{
  "d_model": 224,
  "head_dim": 64,
  "d_mlp": 896,
  "norm_place": "pre",
  "positions": "learned",
  "init_std_o": 0.0334,
  "optimizer": "cautious_adamw",
  "warmup_steps": 204,
  "decay_fraction": 0.669
}
MLP neurons of a small language model. Each row is named by its layer, matrix (down: output weights) and neuron, and shows model dimensions 16-111. Each number is 128 + 32 x the weight over its row's rms, rounded and kept within 0 to 255.
A block is one neuron, or neurons of one layer that tend to fire together. After each block is what it responds to, as a language model described it from the Wikipedia text at the highest values.

L11.down9 [143 139  70 104 171 124 132  78 168 113 121 127 121 107 106  73 182 142 130 173 117 130 122 120 116 137 127 127  90 139  83 137 116  82 107  77 115 151 113 125 130 227  68 134 167 170  88 127 144 130 131 119 182 158 186  91  57 127 140 149 107 147 155  94 102  87 143  98 119 118 102 109 139 134 137 150 163 104 163 172  84 189  94 172 108  89 137  92 107 134 153 134 158 131 140 101]
L11.down64 [145 159 181 150 149 193 199 107 127 193 131 127 154 148 202 136 169 195 142 160 178 149 189 177 116 152 120 164 132  73 153 110  90 180 128 146 119 129 126 112 111 108 111 190  96 137  84  83 160 138 123 162 137 174 102 127  83 157 101  78 110 180 101 100 171  68 116 140 173 133 178 160 128  68 106 121  85  77 136 149 144 101 166  91 106  98 131 116 185 140  96 143 114 145 113 164]
L11.down341 [177 142  98 142 150 125 118 107 179 117 117 193 186 140 128  79  97  86 154 168 145  99 126 116 115  90 133 140 112 136 100 123 137  74  50 164 143  87  96  73  99 139  82 105  86 157 110 140 125 129 108 166 107 139 154 194 112  82 178 116 149 184 136 154 191  60 135 124 119  81 127 126  47 145 134 117 124  96 144  84  72 169 133 143 101 156 155 166  76 172 157 102 138 113 147 133]
L11.down585 [130  38 119 123 109 119 125 140  77 117 154 172 135  86 115  77 130 111 176 106 128 138 159 175  96 139  53 174 115 136 167 119 144 170  60  66 124 158 134 164 109 133  97 141 118 156 122 156 139 120  94 146 135  88 114 114 163  87 144 161 124 118  78 190 115 158 147 136 126  76 133 137 103 106 108 156  91 147 129 149 138 123 123 171 162 102 134 125 141 153 142  83 129 131 133 152]
Description: Short word-starting fragments, mostly a lone " s" (also " p", " a"), that begin words tokenized into pieces, such as s|afety, s|ail, p|ilot.

L9.down105 [106 136 101 141 164 134 166 150 177 101 171 109  95  94 163 101 122 136  98 125 123 200 130 116 145 101 124 117 115 119 124 119  97  97 122  43  80 147 128 131  53 150 148 128 140 134 145  84 120 115 147 150 127  99 136 138 203 144 149 115 156 133 134  81 166 114 109 171  87 118  68 162 129 130  88 123 194  99 103 137 195 170 100 157 152 163 107 117  96  69  67 144 111 162 125 158]
Description: Word-internal pieces that continue a short split-off start, as in to|wed, Bre|thil, orche|stral, or the digits after 2 in years like 2|003.

L7.down30 [116 149 149 127  96 119 168 165 198  99 168 191 143 119 102 139 128 163 151 128 171  63 107 115  78 132  91 178  61 124 148 144 135 120 116 129 141 165 125 122 114 103 126 169  41 114 158 110  97 159  72 150  85 128 143 104 136 155 207 104 113 145 130  72 110 104 111 171 167  89 161 178  97  75 131  73 162 100 154 140 114 116 125 107 121 130 119 104 149 131 126 164 110  79 100 147]
L7.down123 [177 113 129 108 172 158 134  99 182 151 173 113 144 103 119 108 179  99 150 126 109 149 193 157 102  96 167  69 118 103  74 111 140 139 123 126  78 151 109 129 129 162  99  86  81 112 167 105 121 120 127 145  82  95 173  64 113 112 102 128 128 111 145  67 128 109 108  77 134  81 101  83 154  71 130 183 139 118 169 182  96 138  89  98 127 149 116 101 214 141 184 165 158 137 136 117]
L7.down236 [147 209 136  84  90  98 161 150  85  77  59 138  89 184 176 133  91 110 127 115 163 134 130 129 113 137 142  73 172 142 141  87 113 175 137 115 112 115 111 158 156 120 162 146 149 115 152 111 132 131  81 136 132 105 167 139 160 112 120  73  73 117  71  79 100 144 127 240 100 191  91 139 221 148 149 107 126 103 107 125 176 156  90  95  99 181  36 109 174 147 127 115 166 170  56 123]
L7.down246 [138  73 138 105 129 132 107 132 177 159  97 149 152  21 165 121 226 141 126 165 178 171 115 113  74 119 122 126 102 159  58 121 133  52  97 175 137 147  76 133 171 106 113 180 132 123 141  73 133 138  91  90  67 105 110 101  86 176 170 126 138 167 128 144 127 135 122 103 174 161 119 109 117 139 154  97 156  74 144 127  76 138  97 155 145 165 154 109 159 145 105 114 170  93 144  79]
L7.down295 [156 190 133 181  59 179 133 106 120 169 133 173 170 107 148 102 114  72 157 121 106 150 112 174 148 160 145 135 128 166 139 145 147  94 102 139 144 118 146 110 119 112 113 116 184 190 134  67 110 112  69 133 160  69 128 132  99 142 133 163  56 122 109 160 125 104 125 104 104 115 175 165  52 126 148 134  77 115 161 135  80  89 128 133 107  57 143 182 126 110 145  94 127  96  85 133]
L7.down301 [161 136 177 106 158  81 184  69 104 105 214  89 121 161 131 130 117 140 130 169 138 143 159 117 126 115 105 135 147 111 193 100 115 120 108 148 102 100 129 111 129 118  67 123 111 145  45 131  86 146 139 171 208  71 142  71 126  93  95  70 131 152 147 106 122 109 100 162 149 122 104 112  64 102 124 111  98 130 135 141 149 142  94  73 121 129 111 110 162 146 100 140 125  80 138  75]
L7.down388 [117 117  97 177 102  68 225 166 105 137 138 117 102  93 128  86  90  81 115 159 114 131 104 105  91 142  97 109 134 106 168  93 183 170 130 138  89 151 166 101 113 155  64 128 182 101 143  83 160  58  98 112 120 225 142 192 136 157 150 134 163 113 108 140  83 139 160 122 107 140 156 114 148 148 123 135 170 222  96  80 120 114  86 121 143  61 110  79 116 145 101 143 115 122 173 121]
L7.down530 [156 132  92 110 156  91 110 118 164  59  81 129  92 149 171 115 160 141 143  99 149 116 111 128 131  30 111 125 150 115 146 166 161 165 145 126 150 135 161 102  74 133 100 127  70  73 119  54 131 168 119 100 121 175 134 112 118 185 150 195 103  79  78 175 114 111  84  91 107 162 131 139 115 136  84 122 147  47 148 124  41 123  84 154 194 132 109 220 152 143 104 211 154  89  66  73]
L7.down564 [219 176 139 145 137 138 110 114 151 147 111 101 173 162 172 147 143 117 109 117 119 143 103  80 134 156 196 119 133  76 134  81 146 164 126 130 191  98 105 135  88 145 127 121 130 150 116  92  60 132  59 154 141  90 104  80  95 149 171 118 115 126 150  66 168 148 109  83 177 146 138 148 121  94 132 180 223 106 109 109 104 134 146  89  72 121 105 102 145 142  96  90 146 160 104 130]
L7.down571 [128  80 142 129  80 127 104  98 138  88 141 121  87 155 157 165 138 133 172 102  99 185 164 126 189 151 132 132 175 149  82 138 102 140 106 132 138 140  98  72 114  95  76  91  84 118 164  94  67 116 117 125 139 115  90 104 152  98 198 136  88  99 117  96 195 150 150 103 144  87 108 144 133 123 145 113 113 139 139  55 159 201 179 154 139 113  92  48 138 112  90 158 102 204 189 167]
L7.down625 [111 156 126 105  96 114 204 160 148 105 101  78 106 129 138 131 114 162 110 169 150 144 153 144  90  99 116  71 144 166 135 139 117 116 154  98 150 137 160 113 146 115 168 168 109 113 171 127 131 113 108 126 137 142  98 114 180 130 162  87  92 107 129  98 146 124 104 167 156  78 149  75 144  68 142 126 169 186 157 120  77 177 148 111  97  83 115 178 181  86 124 115 102 163  99 147]
L7.down662 [107  65 117 138 129  45 145 147 155 130 105 123 201 102 148 149 127 156 143  73 122 102 144  86  91 125 111 182 135 120 125 141 105 165  95 123 131 126 130 118 111 113 178  92 153 123 121 137 116 148 167  92  70 156 111 152 172 150 220 166 139 154 185 102 152 126 106 146 154 120 108 147 157 157 118  97  99 131 170 130 146 169 146 202  89 129 164 110 103 111 152  54  59 139 141 138]
L7.down703 [156 150  87 100 134 140  72 150 113 137 122 171 186 140 114  86 114 166 182 137 156 121 122 160 185 104 119 128 172 102 186 141 157  94 120 168  79  69 114 153 127 111  76 106 152 131 194 167 131 121 131 105 141 175 109  64 116 186 146 100 155 122 114 128 142 204  71 133 112 177 136 157  93 104 115 113  67 160 120 195 145  70  96 117 130 196 111 113 110 132 125 113  90 131 121 180]
L7.down804 [ 96 106 120 132 153 119 110 139  91  55 128 145 129 165  56 129 135  86 151 108 111 169  62 125 125 111 154 129 111  88 147 103 179 118 136  89 122  64 114 104 177 107 128 149  93 126 106 101  54 139  96 125  83 115 132  98 108 100 170 110 107  99  91 140 152 135 223  94 174 126 125 162 153 123 175 109 136 155 120 117 170 155 134 119 153 138  97 125 121  74 131 151  93 155 135  94]
L7.down805 [164  91 163 130 125  45 134 118 118  71  64 133 109 131 139 143 124 162 165 114 112  91 149  91 121 145 120 131 103 112  88  80 184  87 113 110 116 153 158 156 194 123 151 128 164 124 101 119 148 135 137 146 132 150 128 130 164  82 110 161 101  34 168 172  49 161 112 143 138 144 126 105 142 111 221 102 118 163 152 172 143 159  66  79 126 152 121 141 121 136 163 112 118 171 129  53]
L7.down829 [157 104 183 194 134 129 112 121  61 123 191 108 167 107 165 118 166  99 149 106 150 151 171 181  24 128 133 178 116 186  99 145 136 119 134 133 133 135 160 164 120 116 137 108 126 133 192  96 140 102 159 158 143 116 144 160  64 132 167 148 108 204  99  96 106 161 155 138 158 144 155 146 113 140  92 100  69  59 126 167 166 176 147 131 176  94 132 198 148  53 190 183  94 107 107 152]
Description: Lone opening fragment of a word broken into subword tokens, usually s or sh, often fused with and/of/to/comma (and s|afety, sh|ock, s|ewage).

L9.down652 [111 142 151 113  91 146 154 148 129 135 142  54  81 149  76 122  74 128 166 111 102  96 115  82 131 107 114 153 153  72 132 128  87 151 120 128 118 179 167 186 121 179 108 180  62  58 100  97 168 119 105  92 130 136 160 142 123 173 114 163 153 145 129 121 160  90  91 165 144 159 165 146  90  82 115  97 154  89 180 150  80  78 121 159 124  88 115  70  47 126 177 185 108  87 117 127]
Description: Relative and anaphoric pronouns that refer back to a named noun, strongest in "both/some of which," also "which," "that," sentence-initial "It."

L11.down88 [122 170 134 110  80 149 180 107 212 163  91 143  95 151 115 146 103 159 126 130 140 113 119 103  97 143 137 141 155  92 114 108 103 169 119 144  80 153 150 180 146  87 132 169 159 148 120 187 121 161 170  54 111 227 138 197 129 106 142  98  89 160  50  88  69 123 121 160 105  76 155  76  71 104 145 124 160 107 114 153  98 154 119 158 143  92  86 156 124 193  98 115 141 144 122 170]
L11.down424 [117 177 136 128 145 130 104 152 152 139 152  89 169 128 163 171 118 120 110 148 163 133 185 162  61  99 168 133 148 130 142 138 155  70 190 136 151  76  96 130  99 162 145 133 144 125 177  47 126  90  79 153 165  84 106 118 109 157  67 124 130 130 128 127  96 116  91 169 147  70 141 127  86 167  96  96 141 141 124 190 177 120 140 143 137 120 146 138 140 154 160 148 104  85 216  97]
L11.down568 [ 88 184 118 150 150  55 170 101 162  91  89 153 102 152 115 137  94 100 122 146 141 100 108 124  67  68 139  96 109 111 137 154  63  91 169 147 138 137 184 124 130 113 149 169 116 134 110 144 124 191 129  41 142  54 154 122 136 131 108 152 141  72 226 100 143 159 128 111 183 143 102 144 158 174  78 113 114 133 103 103 122 113 146 102 162 135 125 161  43 139 134 169 111  77  94  91]
L11.down670 [124 168 149 121 122 128 137  85 171 159 114 138  92 114  95 138 119 132 144 163 139  63 154 152 218  86 125 133  64  86 128 141  53 167 171 174 129 147 125 140 161  43 131 126 121 102 104 134 120 120  83 135 106 127 134 153 147 108  79 139 149 110 107 142 120 114 147 142 147 141  76 158 152 142 115  62 157 142 110 121 144 111 152 142 119 131 118 130 112 122  84 119 202 103 109 110]
Description: Determiners like this, an, that in quoted speech or reviews that introduce an assessment, e.g. "This is an unusual", "considered an icon", "this role".

L11.down107 [143 146 129 125 141 123 121 103 111 102 221 152 122 193 167 137 111 151 117 170 148 152 110 140 136 108 154 101 109 175  91 148 127  87 122 150  77  88 185 108 159 141 146 128 158 160  58  77 135 160 109 107  98 126 143  75 141 185 132  93 112 154 180 116 106 134 163 152 111 122 198  87 111 122 205 107 160  62 144 121  88  99 122 119 141  97 123 166 164 141 121 115 163  87 118 149]
L11.down124 [ 92 159 149 178 124 119 150 169  98  66 137  96 120 166 105  90 142 156  71 207 156 139 160 177  80 119 161 171 142 132 107 137 114 184 152 122  91 120 140 166 110 133 103 164  96  84 109 180 136 130 155 150 132  69 152  64 173 148 102 136 111 125 136  74 123 115 121 119 150 103 171 154 143  84 133 123  88 120 145 109 151 105 121 132 105 173 177 133 109 117 145  76  93 151 179 106]
L11.down216 [146 151 155  51  78 176 124 131  97 126 106  94 122 141  95 118 121  96 116 180 181 101  66 130 116 107 133  89 134 113  14  96 140 171 145 127 102 174 129 177 157 128 173 112 109  84  95 149  98 126  84  82  97 144 118 101  98 147 103 117  90 106 180 140 126  80 155 109  98 151 127 131  90 126 168  98 135 116 113 117 193 100 127 131 111 144 162 117 121 147 140 156 159  97 166 164]
L11.down550 [ 91  85  91 123 143 121 123 103  73  86 138 142 143 102 110 102 149 167  70 140 109 131  64  93 154  51 134  66 130 146  56 111 111 126 111 101 131 100 131 112 108 134 154  90 148 163 106 126 187 107 118  93 130 120 149 153 190 185 192  86 148  98 163 162 135 121 147 149 177 128 142 122  91 136 166  96 184 123 191  93  85 156 122 153 211 123 142 120 134 143 130 112 162  91 122 124]
Description: Final token of a sentence-opening time or adverbial phrase, mostly year digits after "In"/"On", e.g. In 2009, However, Recently.

L9.down703 [136 115 124  64 157 151 129  67 116 149 103 148 114 118 129 122 115 102 112 164  91 123 201 171 139  94 125 104 145  74 139 125 133 116 129  97 136  90  84  88 118 168 125 128  53 155 147  95 100 136 162 131 116 118 133  87  92 151 106 133 121 127 153  83 144 112 169  80 111 135 109 104 126 140 152 138 161 173 132 134 124 197 113  98 121 200  91 157 155 140 139 136 128 107  69 107]
Description: A lone "S" or "s" token opening a word that gets split into pieces, often in titles and lists, as in Same, Saying, Soul, Suzuki, sessions.

L7.down36 [109 168 130 142 153 181 172  87 125 150 178 134  91 174 153  55 148 172 148 138 151 157 168 157 101  92 122 173 108 116  76 221 141  85 151 125 145 117 119 120 112 139 164 155 145  71 151  87 128 122 144 156 148 143 159 132 144 112 151 102 134 162  95  77 119 106 145 119 169 129 109  83 151 110  98 142  94 230 150 166 142 104 157 113 148 107  86 154 146  98 141 101 143 135 161 116]
L7.down92 [129 101 128 130 144 103 134 122 143 138 130 133 133 128 144  66 154 152  86 156  29 167 122 132  57  81 122  72 159 127 138  33 127 158 126  95 146 151 115  68 188 111  99 136 125 118 146 133 138 224 128  93 115  45 144 173 161 113 100 114 121  62 178 177 100 111 113  92 112  92  99 106 150 135 158 159 163 117 209 171 144  89  88 122 116 108  85 106 156 104 137 135  67 121 144 151]
L7.down219 [145 106 132 134 162  66 133 126  85 114 140 101 109  93 107  73 107 173 118 104 141 109 158 177 133  71 112 113 151 103  62  86 126 179 134 141  76  87  97 124 160 102 139 180 118 189 134 116 151 143 152 139 159  70 147 129 138 111 167 122 176  96  97 140 136 112 130 112  60 112 159 100 126 148 138 151 145 165  83 170 106  77 113 179 128 176 117  90 215 125 134 156 146 151 187 138]
L7.down338 [111 120 186 141 166 134  91 117 105  98 164  86  85 121  88  74  95 160 165 131 146 138 121 131  87 115 113 198  97 103 140 116 158 196 116 127 165 132 113 191  97 168 163  96 122 157 137 107  78 163 204 112 151  88 187 128  97  86  61 103 137 143 115 201 119 161  66 149 146 129 132 119  92 133 118 106 171 109 105  77 140 137 126 132 149 133 151  82 130 123  85 100  91 113 125 104]
L7.down358 [ 81 145 167 157  93 137 142 166 123 209 136 174  53  75 169 109 154 125 144 159  98 125  74 134 121 112 118 162  79 132 124 185 133 164 124 153 151 173  96 125  87 117 126 129 137 125 124 109 130 157 195 124 117 121  97 144 132 130 150 126 138 121 156  69 129 141 124 131 102 141 120 171 137 189  65 126 122 131 143 141 160 103 150  82 146  83  95 126 180 139  98 189 113 105 138 183]
L7.down434 [ 76 175  89 127 172 140 134  76 128 112  97 147 151 140 171 141 158 161 121 105 140  86 145 107 134 134 202 123 130 148 169 140  99 181 118 124 119 113 146 115 113 170 109 128 100 121 114 137 122 138 149 129 126 130 115 103  96  71 148  87 179 125 147 109 121 142 110 179 130  93 162 126 165 144 110 108 125  93 137 197  96  73  84 172  89 146 146  70 101 112 170 106 146  71 121 154]
L7.down436 [124 139 140 134 101 133 116 134 134  96 135 123 155  80 161 110 128 114 118 107 192 139 147 162  58 102 101 227 175 104 177 125 120 116 116 164  61 127 102 101 192 151 114  92 107 134 149 189 143 113 118 138 190 132 185 171 139 129 214 152 132  92 193 135  66 133 131 134 187  98 134 143 124  99 121 150  88  95 103 125 145 142 130 162 179  92 114 124 136 148 223 123 133 113  96  85]
L7.down449 [102 114 124  98  90 108 152 135 194  67 192 100 132 110 129  80 102 110 185 172 180 153 192 181 112 115 149 102 126 100  68 144 122 131 106 129 135  75 117 162 116 122 182 127 143 162 150 129 108  86 175 118 126 164 104 149 135 147 121  58 115 103 121 134 130  93 110  32 148 195 134 101 114 137 145 155  80 152  99  91 176  52 141 146 121  76  78 139 167 168 159 132 135 121 145 130]
L7.down484 [161 153 122 152 177 156  90 108 150 102 104 139 138 116  95 129 140 124 129 116 112 122  96  94 157 131 121 104 147 131  62  73 122 140 124  97 197 108  95 150 156  72 134 144 122 128  94 167  94 152 100 141 130 125 131  67  83 143 132 107  94  89 149 128 203 127 185 113 122 117  63  56 131 184 166 120 148  79 154 173 103 154 135  95 140 185 137  77 115 179 143 170 194  98 160 123]
L7.down547 [167 134 163 105 104 104 185 139 168 172 137 123 109  66 146 143 142 101 144 125 173 109 157 114 152 130 141 155 138  63 148 128 134 112 134 144 115 152 150 157 155 116  79  77 119 129 170  82  62 161 195  70 148  86 109 111  83 129 114  89 142 172 156 106 156 158 131 104 170 166  60 144 165 168 119  60 151 149 176  96 126 144  89 106 119  72 154 158 124 176  87 127  75 137 112 126]
L7.down584 [124 169  42 119  76 121  95 123  65 132 123 125 174 152 136 158 174 114 134 205 179 153 144  98 121 155 176 135 116 134 103  47  93 160 137 107 109 148 139 119 179 123 125 122 109 132 117 125  98  96 125 161 160 118 111 118 117 136 168  90 126 120 146 148  84 140 116  90  95 170 121  38  93 140  76 122 126 124 173 127 146 155 182 110 159 136 127 104  93  87  95 164 118  66  44 127]
L7.down685 [ 73 150 100 108 107  62 107 139 125  79 151  92 142 130 155 107  88  90 135 141 163  75 171 191 151 154 135 154  91  91 121 146 152 108 125 163 164 159 129  83 153 105 114 161  63 110 157 134 182 132 159  99 147  90 149 190 128 183 166 113 108  46  64 146 144 125 101  66 161 100 121 136 142 132 103 106 146  62 126 136 110 157 160  59  73 113 206 145  96 134 158 194  29 220  52 113]
L7.down696 [121  98 110 168 145 120 102 162 182 101 202  78  47 123 124 153 153 137  93 118 138  77 183 145 119 145 133 165  93 117 102 109 127  87 106 129 135 117  88 160  96 151 144 126  76 140 118 147  64 187 109  99 188  75 129 138 129 139  90 110 149 166 135 134 116 173  43 119 106 117 156  90 131 168 127 128 110 111 115 142 122 163 110 131 130 124 160 122 175 134  79 129 128 139 210 144]
L7.down722 [122 143  78  69 167 172 131  89  88 150 140  70 119 204  74 170 102 110 131 133 152  65  97 149  89 189  95  96  86 165 105 107 103 115 112 117 132 174 111 128  91 143 197  55 190 157 107 109 127  77 118 217 147 163 179 162 154 128 148 147 153 155 133 166 125 115 140 117 131 123 126  90 113 153 107 129  82 170  86 108 108 104 152 125 138 151 173 101 125 169  82 147 136 102 121 115]
L7.down763 [165 124 116 170 160  93  65 148 156  68 141 166 176 169 134 154  94 115  46 190 148 107 136 140 122  91 109 175  92 130 156  69  94  98 117 120  76 146 110 134 119  66 184 141  96 127 187 174 127 186 125 111 111 182 120 162 113 129 132 172 111  88 142 160 126  92 144 127 122  99 118 103 101  61 110 134 156 126 155 138 107 102  86 139 169  93  74 210 168 180 166 127 100  96 180  61]
L7.down872 [165 183 161 159  79 132 151 182 173 211  58 100 130 174 196 104 112  96 133 129 141 152 151 115  34  80 110 139 157 165 142 152 158 153 114 100  81 159 118  92 140 109 132 136 169  98 134  62 102 136  66 158  51 120 162 113 127 170 218  96 148 141 115  83  83 151 140 131 109 123 178 144 154 118 115 147 169 158  85 157  87  74  89 165  61 195  79 126 140 145 132  84 190 110 123 137]
Description: Apostrophes inside pronoun contractions (we'd, you'll, can't) and clause-opening subjects like you, they, that, this; also word-initial pieces such as U in Ubud and UEFA.